Weights of a small GPT-style language model, trained from scratch on English Wikipedia: learned positions, 9189 steps.
MLP neurons of a small language model. Each row is named by its layer, matrix (gate and up: input weights) and neuron, and shows model dimensions 80-207. Each number is 50 + 10 x the weight over its row's rms, rounded and kept within 0 to 99. A neuron's up and down rows have the sign that makes its largest values positive.
A block is one neuron, or neurons of one layer that tend to fire together. Before each block is what it responds to, as a language model described it from the Wikipedia text at the highest values.

Description: Commas right after a noun or noun phrase that begin the next list item or an appositive, as in Germany, Switzerland or rock, jazz.
L7.gate335:64 61 61 38 56 54 59 62 57 54 53 51 59 56 53 50 55 36 57 52 48 29 50 68 43 62 39 43 60 45 53 55 42 68 54 44 53 50 40 29 59 55 53 68 44 51 41 35 64 60 49 55 59 63 64 49 65 51 64 65 52 50 46 24 43 71 51 49 44 53 65 69 53 54 46 61 41 67 40 49 52 51 52 38 41 64 38 58 33 38 34 53 45 48 50 30 69 61 49 63 52 60 49 42 50 56 43 43 61 51 63 54 54 55 45 38 38 55 40 65 38 33 26 61 30 38 65 55
L7.up335:55 45 39 44 74 40 56 50 64 52 47 38 36 42 43 46 36 42 60 69 46 45 61 45 44 35 53 51 65 40 61 59 34 62 67 43 49 63 35 30 43 51 44 65 44 49 53 36 64 59 57 57 50 56 52 66 71 52 47 63 59 36 57 54 41 46 47 61 35 45 71 51 50 45 48 68 35 60 33 57 34 59 56 39 67 57 42 58 49 30 43 67 34 61 61 50 27 68 51 40 46 60 63 60 56 60 45 50 51 50 47 39 58 44 48 47 50 56 53 56 56 33 58 60 50 39 58 55
L7.gate420:53 70 70 51 59 45 42 55 45 59 59 65 56 40 48 62 61 51 60 61 55 32 34 54 33 46 46 59 43 54 66 39 54 65 64 53 76 67 39 54 47 48 50 54 50 61 45 40 48 61 52 70 34 56 68 40 51 42 42 53 47 50 34 44 57 57 37 53 51 62 53 57 32 77 57 59 44 35 59 48 38 53 45 50 60 49 63 51 52 40 46 53 53 60 54 43 45 49 52 50 49 45 53 71 52 57 62 44 51 52 30 41 77 41 62 62 49 46 50 73 20 42 51 52 52 52 49 44
L7.up420:32 55 48 37 68 39 35 42 47 47 65 54 46 40 32 63 48 54 46 56 57 28 49 48 49 44 43 62 39 51 49 57 51 51 50 52 61 59 37 44 52 39 37 66 60 45 48 57 52 55 55 60 29 56 53 53 56 47 20 67 46 70 39 38 45 40 40 39 49 45 56 54 49 52 57 42 41 47 52 52 58 50 50 51 63 59 50 59 64 59 45 52 42 56 56 31 48 49 61 58 46 51 56 40 49 48 52 55 45 32 43 61 64 34 64 52 57 78 43 51 42 53 66 60 55 30 41 45
L7.gate784:56 72 52 71 55 48 40 43 65 38 56 52 30 44 50 44 67 42 52 65 44 41 56 43 50 42 38 52 47 39 64 29 49 60 63 47 66 48 42 43 54 48 34 61 55 36 57 50 58 69 53 67 32 56 63 70 67 33 52 53 50 44 49 49 54 59 41 40 56 49 61 47 40 47 49 57 51 36 48 60 46 49 56 40 46 58 59 49 44 41 44 51 62 65 53 50 37 42 46 58 43 52 47 72 52 54 35 37 58 43 55 54 40 37 47 54 47 56 57 59 47 43 54 56 60 44 48 57
L7.up784:55 48 52 59 54 46 56 65 54 68 41 37 49 62 66 36 52 44 62 49 43 72 49 50 48 45 48 39 45 54 51 45 51 40 63 48 42 45 39 39 51 50 42 51 56 68 33 48 64 56 42 41 75 50 40 56 57 44 66 63 55 48 52 43 55 47 47 64 52 48 49 60 59 39 48 41 55 68 42 51 36 52 57 18 44 61 65 52 45 48 66 55 45 48 49 37 50 53 49 71 44 53 41 58 39 62 58 45 71 40 59 38 34 58 32 33 44 60 36 51 66 38 48 64 50 52 59 50
L7.gate790:46 40 54 54 55 59 41 46 45 54 50 61 33 61 62 55 34 47 57 58 61 46 43 40 47 41 42 52 58 48 68 32 46 55 56 60 42 44 53 46 51 42 50 66 57 38 50 54 49 40 61 65 48 59 37 42 56 57 62 48 56 57 59 52 30 58 46 30 45 65 40 67 57 42 41 50 34 42 55 61 56 61 52 48 64 51 55 66 57 43 58 62 68 44 62 46 47 55 38 42 57 44 52 66 52 45 46 51 67 66 49 43 58 55 54 51 35 46 44 61 56 54 44 42 59 58 50 61
L7.up790:48 39 69 59 59 19 51 59 33 37 54 40 44 41 45 54 44 55 40 48 53 61 48 56 53 49 38 67 53 33 49 41 66 50 55 35 47 48 72 44 41 55 53 59 33 47 42 63 52 66 47 36 64 44 37 34 53 60 49 48 58 41 54 59 54 45 49 42 40 50 44 53 62 46 55 49 49 66 69 51 45 54 36 46 42 72 67 52 52 46 55 61 73 41 55 45 54 31 47 61 58 47 49 73 40 52 37 44 44 51 31 43 58 55 54 54 68 46 51 61 62 62 43 57 55 75 57 37

Description: Commas, and sometimes "and" or "(", that break a phrase before it completes, e.g. "who, when asked", "economic, financial", "and, occasionally".
L9.gate52:60 58 54 46 43 57 49 59 50 39 35 55 39 52 45 50 38 69 68 27 49 60 47 47 40 50 44 38 29 72 54 63 52 44 43 67 45 54 49 48 38 48 66 40 47 48 39 56 58 66 59 53 70 64 42 52 55 45 47 58 68 41 45 39 73 48 57 55 52 51 32 52 56 44 56 39 29 23 33 69 47 51 54 42 37 63 43 47 41 38 51 50 43 42 61 46 41 51 41 35 54 51 57 68 51 41 45 37 55 45 51 36 35 38 61 49 50 36 52 46 55 33 50 44 62 59 66 63
L9.up52:45 45 51 60 62 56 55 37 49 52 49 46 68 58 66 53 42 56 58 51 36 56 32 34 48 62 41 60 53 61 51 53 50 65 43 46 44 61 63 46 58 64 45 61 52 78 43 62 43 52 59 50 51 55 36 42 45 50 50 41 50 49 27 63 51 38 59 55 57 48 62 63 61 45 61 64 37 46 37 40 33 51 46 46 46 45 47 53 44 43 47 62 48 50 52 38 56 53 39 63 45 70 46 48 62 39 43 40 47 52 60 60 59 28 42 56 49 47 75 60 46 52 44 51 59 58 58 46
L9.gate184:42 55 58 58 50 46 37 54 59 61 47 55 43 44 56 49 60 58 59 68 46 44 45 43 39 47 48 60 59 60 44 59 54 51 60 42 77 71 46 48 45 59 54 46 54 51 52 39 53 59 37 67 54 50 60 59 55 37 32 54 55 56 64 49 40 53 42 55 59 53 53 43 39 50 46 36 57 27 37 49 39 57 52 47 54 39 64 49 68 37 36 45 61 43 51 46 64 59 49 25 39 42 54 71 36 49 52 65 80 48 50 40 55 47 38 54 48 42 51 52 35 24 42 47 53 42 45 62
L9.up184:50 39 46 56 50 52 65 47 48 57 56 57 52 44 47 46 68 42 38 65 44 44 34 37 46 55 50 60 48 33 48 50 51 49 63 36 58 62 41 43 44 44 46 46 44 43 32 48 54 45 52 44 47 56 47 35 54 40 62 52 63 45 64 37 37 40 71 52 53 59 52 41 54 39 52 43 58 56 54 52 62 51 39 37 63 50 58 47 51 35 48 60 63 70 58 51 44 45 47 60 54 50 54 62 40 59 56 45 71 55 58 33 43 39 45 39 40 48 49 56 41 59 38 35 56 63 39 65
L9.gate206:46 42 67 42 57 42 62 51 60 57 50 38 51 65 53 52 50 41 54 57 53 57 48 55 48 56 41 45 60 41 42 50 43 26 37 36 41 56 55 33 57 66 51 56 70 40 61 33 38 44 44 56 53 63 39 53 71 64 54 56 50 61 51 41 66 32 53 57 55 61 39 48 53 46 42 55 43 42 47 62 45 62 48 35 47 41 56 48 46 53 54 39 25 60 55 34 42 56 62 53 62 56 40 52 54 55 57 57 38 41 72 70 44 31 53 37 42 40 36 64 39 45 57 57 59 54 50 46
L9.up206:60 35 51 43 69 47 43 67 54 45 43 33 50 48 60 52 47 65 48 47 51 45 53 64 30 51 24 51 46 73 26 42 34 41 52 51 51 55 55 53 43 60 39 63 45 50 72 63 46 43 51 60 57 38 70 48 52 36 59 58 60 66 52 58 48 54 54 46 47 50 61 68 49 61 39 44 57 52 48 61 41 46 58 40 40 54 56 60 44 49 52 46 32 54 64 43 50 38 46 63 60 50 35 64 51 59 46 50 62 36 53 33 32 36 44 57 49 53 45 55 61 57 42 57 43 44 46 60
L9.gate544:49 47 49 53 29 34 56 51 67 66 44 40 36 52 49 51 50 48 53 70 55 56 46 44 37 56 51 66 52 48 52 40 64 59 51 43 43 40 47 30 56 59 53 36 61 56 55 37 51 47 46 55 22 32 38 40 50 59 49 51 59 31 63 35 40 58 48 42 58 57 47 54 42 39 41 56 46 46 56 58 54 46 41 36 56 56 52 61 59 41 49 57 53 54 62 37 40 46 44 67 44 31 52 71 52 50 50 50 48 47 57 38 62 39 61 33 59 55 67 63 42 34 57 47 60 51 54 44
L9.up544:58 57 35 58 35 46 54 59 61 74 58 55 53 53 54 27 56 62 56 50 62 50 40 42 43 58 61 56 61 68 30 64 48 48 49 49 39 47 48 39 51 57 57 46 55 47 39 48 42 67 68 41 42 45 43 55 50 62 38 47 67 59 49 45 55 32 44 44 50 40 55 58 62 57 37 47 64 44 54 55 56 63 46 33 49 59 68 47 60 37 47 51 53 52 48 61 52 43 35 43 33 37 59 57 33 53 49 51 46 42 48 51 62 59 26 48 42 51 59 52 74 49 45 41 62 49 65 55

Description: Word pieces that complete a verb split across tokens, often the stem or -ed/-ing ending, as in l-ed, br-ing-ing, enab-led, dro-pp-ing, hel-p-ing.
L9.gate91:29 56 41 47 41 33 56 58 51 53 52 49 38 47 46 35 41 76 55 47 37 58 52 46 61 56 45 39 43 47 57 42 32 58 36 64 63 43 74 55 40 49 45 53 59 39 51 47 48 64 52 43 43 47 49 44 48 59 52 61 51 46 56 31 39 49 32 50 73 66 58 49 49 65 49 53 55 53 24 65 58 60 42 55 49 39 57 39 54 56 42 46 69 48 56 59 54 52 67 58 38 54 72 59 45 35 25 44 69 47 54 63 43 39 39 36 34 57 39 47 45 54 46 53 53 57 67 39
L9.up91:79 60 64 50 52 45 49 44 49 42 41 54 61 59 62 68 52 27 47 44 49 50 39 74 24 42 46 60 49 54 38 47 69 39 52 41 46 54 43 42 67 49 52 45 36 56 46 48 59 48 52 57 50 66 63 61 67 45 44 50 44 59 36 64 70 60 51 47 34 37 41 43 39 28 45 56 57 51 59 41 47 38 45 62 56 60 59 51 45 57 60 55 34 61 54 58 40 55 36 40 68 63 42 35 51 50 64 63 23 59 38 53 56 46 41 49 71 41 50 54 64 43 40 54 46 37 25 58
L9.gate210:46 43 33 39 55 49 17 44 67 31 45 46 57 51 71 81 45 58 50 35 63 59 61 55 60 56 44 50 51 50 49 63 49 55 38 30 59 50 51 57 44 67 54 28 70 48 60 53 58 41 39 48 47 61 40 43 54 56 32 65 62 53 63 35 52 54 30 55 49 58 54 42 36 48 53 58 57 64 53 55 57 49 46 52 47 48 62 57 47 59 52 44 70 41 54 58 51 53 63 50 53 61 37 57 41 29 48 69 57 72 53 49 41 35 50 47 44 51 62 51 41 34 42 49 45 48 35 51
L9.up210:45 60 35 41 39 57 38 63 46 43 65 46 39 55 57 59 31 54 35 31 47 39 49 48 55 40 41 58 37 58 48 59 45 51 52 33 61 52 75 31 60 67 42 55 36 42 48 56 52 66 54 51 41 55 41 46 49 64 46 59 41 52 42 48 61 64 38 59 62 57 67 39 56 59 53 63 45 70 65 51 47 28 40 59 50 57 57 56 68 63 39 55 61 57 48 69 48 55 49 41 45 48 61 45 56 46 42 68 38 51 51 61 57 37 45 41 38 28 55 42 38 37 64 59 48 47 34 33
L9.gate221:59 59 29 33 62 48 24 49 45 59 45 58 46 48 59 53 56 46 45 50 49 34 67 44 46 64 39 56 26 43 39 56 45 59 33 52 68 69 57 47 37 74 38 52 64 55 64 21 69 58 61 55 40 55 46 41 66 37 21 54 45 62 51 58 53 53 37 37 61 56 62 48 54 49 50 58 35 38 54 47 61 56 49 46 55 35 54 35 43 51 59 44 49 48 53 60 58 52 63 61 38 37 44 56 66 26 43 53 48 63 73 46 46 45 30 64 44 55 50 56 27 50 55 44 41 40 39 44
L9.up221:65 61 46 56 35 68 32 67 64 44 50 55 31 39 55 70 59 67 42 56 73 52 43 43 64 53 31 52 41 52 54 50 36 44 34 45 49 46 65 44 63 59 61 55 46 52 64 61 51 47 47 48 32 37 52 46 65 56 49 58 61 60 37 50 64 53 29 47 55 68 51 46 47 60 52 48 46 40 42 54 48 62 61 55 46 32 72 42 45 48 61 48 56 46 49 57 55 51 47 48 54 36 43 34 71 30 43 71 62 52 45 40 23 38 54 52 35 42 39 50 51 34 52 56 44 60 45 47
L9.gate493:58 44 35 36 34 34 35 58 62 60 44 47 36 48 48 51 30 53 55 61 57 48 41 48 63 56 52 45 63 66 40 56 36 57 30 49 59 43 66 42 47 51 36 50 44 55 35 43 57 49 45 53 42 51 63 59 52 59 37 68 52 49 54 41 44 59 41 73 60 40 66 31 38 50 50 44 46 56 73 52 52 58 45 57 57 37 66 56 62 48 55 35 47 58 33 57 51 36 54 36 46 38 68 59 41 46 48 58 50 37 59 58 58 29 42 58 38 45 63 30 54 48 46 54 50 29 66 47
L9.up493:36 58 39 60 40 22 53 48 47 56 69 43 43 54 54 51 44 47 42 46 58 59 41 34 75 52 57 45 46 60 48 51 53 61 47 46 59 29 49 57 39 63 43 57 48 49 40 52 62 59 52 53 55 53 34 44 61 49 47 62 56 51 53 48 56 60 58 55 58 43 60 38 45 60 54 50 61 55 66 51 50 39 36 58 37 42 42 56 62 47 56 54 42 52 37 53 56 31 65 47 61 43 63 60 45 53 44 59 40 43 48 59 57 23 50 38 41 42 47 43 41 30 57 56 38 57 51 51

Description: Middle or final word pieces of verbs split into several tokens, often after "to", such as pro-du-ce, weak-en, e-arn-ed, prov-ide.
L8.gate492:56 63 44 51 54 49 30 60 52 54 45 34 56 53 48 67 64 58 54 46 50 52 55 64 58 51 46 44 31 40 48 53 39 31 46 56 52 51 43 56 32 42 58 33 50 50 34 52 44 34 45 64 45 71 48 48 67 51 29 58 53 48 51 50 51 47 49 50 48 53 58 57 43 48 54 56 57 53 50 68 56 40 47 51 58 48 49 40 55 62 60 19 62 34 44 69 53 07 45 33 32 43 59 40 59 46 51 52 43 50 36 51 43 55 33 53 44 49 51 57 56 48 44 49 58 52 47 65
L8.up492:46 54 30 45 45 43 48 54 48 52 38 48 43 38 42 61 53 49 51 54 53 58 44 39 74 65 58 58 48 40 52 51 45 54 43 41 53 51 52 33 51 41 42 67 65 56 49 25 69 68 59 60 39 52 50 63 59 52 53 43 38 59 55 65 42 44 35 59 53 35 51 32 57 44 55 73 51 28 53 53 62 50 44 50 43 51 52 71 44 37 52 48 32 58 32 47 61 56 55 51 63 59 46 34 44 47 37 49 50 60 42 39 30 35 49 85 48 40 50 46 47 34 44 46 29 45 53 43

Description: The token right after a subject noun, name or relative "who", where the verb is due, mostly an interrupting comma ("who, on November 11"), sometimes the verb's first piece ("She m-arried") or "also".
L8.gate110:53 57 35 35 48 28 62 56 42 67 50 63 37 45 25 50 51 49 50 62 45 55 52 42 41 45 55 62 39 59 44 38 58 46 46 57 48 73 84 30 62 39 43 44 58 48 35 55 57 33 58 44 46 53 46 63 35 46 46 52 57 53 51 76 38 56 61 49 55 41 64 40 52 50 32 48 47 31 56 57 60 50 47 44 54 47 35 43 52 48 41 58 52 62 43 36 33 48 54 52 52 50 60 72 49 56 49 48 53 38 54 55 63 50 41 69 51 38 50 65 53 64 59 59 60 60 67 61
L8.up110:40 45 56 50 51 49 44 45 43 64 50 57 36 58 49 75 66 34 50 82 44 43 60 38 45 32 58 42 70 57 41 54 37 50 38 29 51 54 46 47 46 73 65 51 52 36 52 49 52 41 52 46 42 58 57 31 53 52 51 43 54 55 48 66 31 44 40 47 51 61 42 54 48 53 44 53 50 38 41 53 48 59 66 53 33 42 35 73 54 50 39 60 39 69 61 53 41 38 53 63 41 43 43 63 51 40 41 42 67 47 51 57 40 35 54 60 59 51 71 66 51 33 37 34 53 54 62 53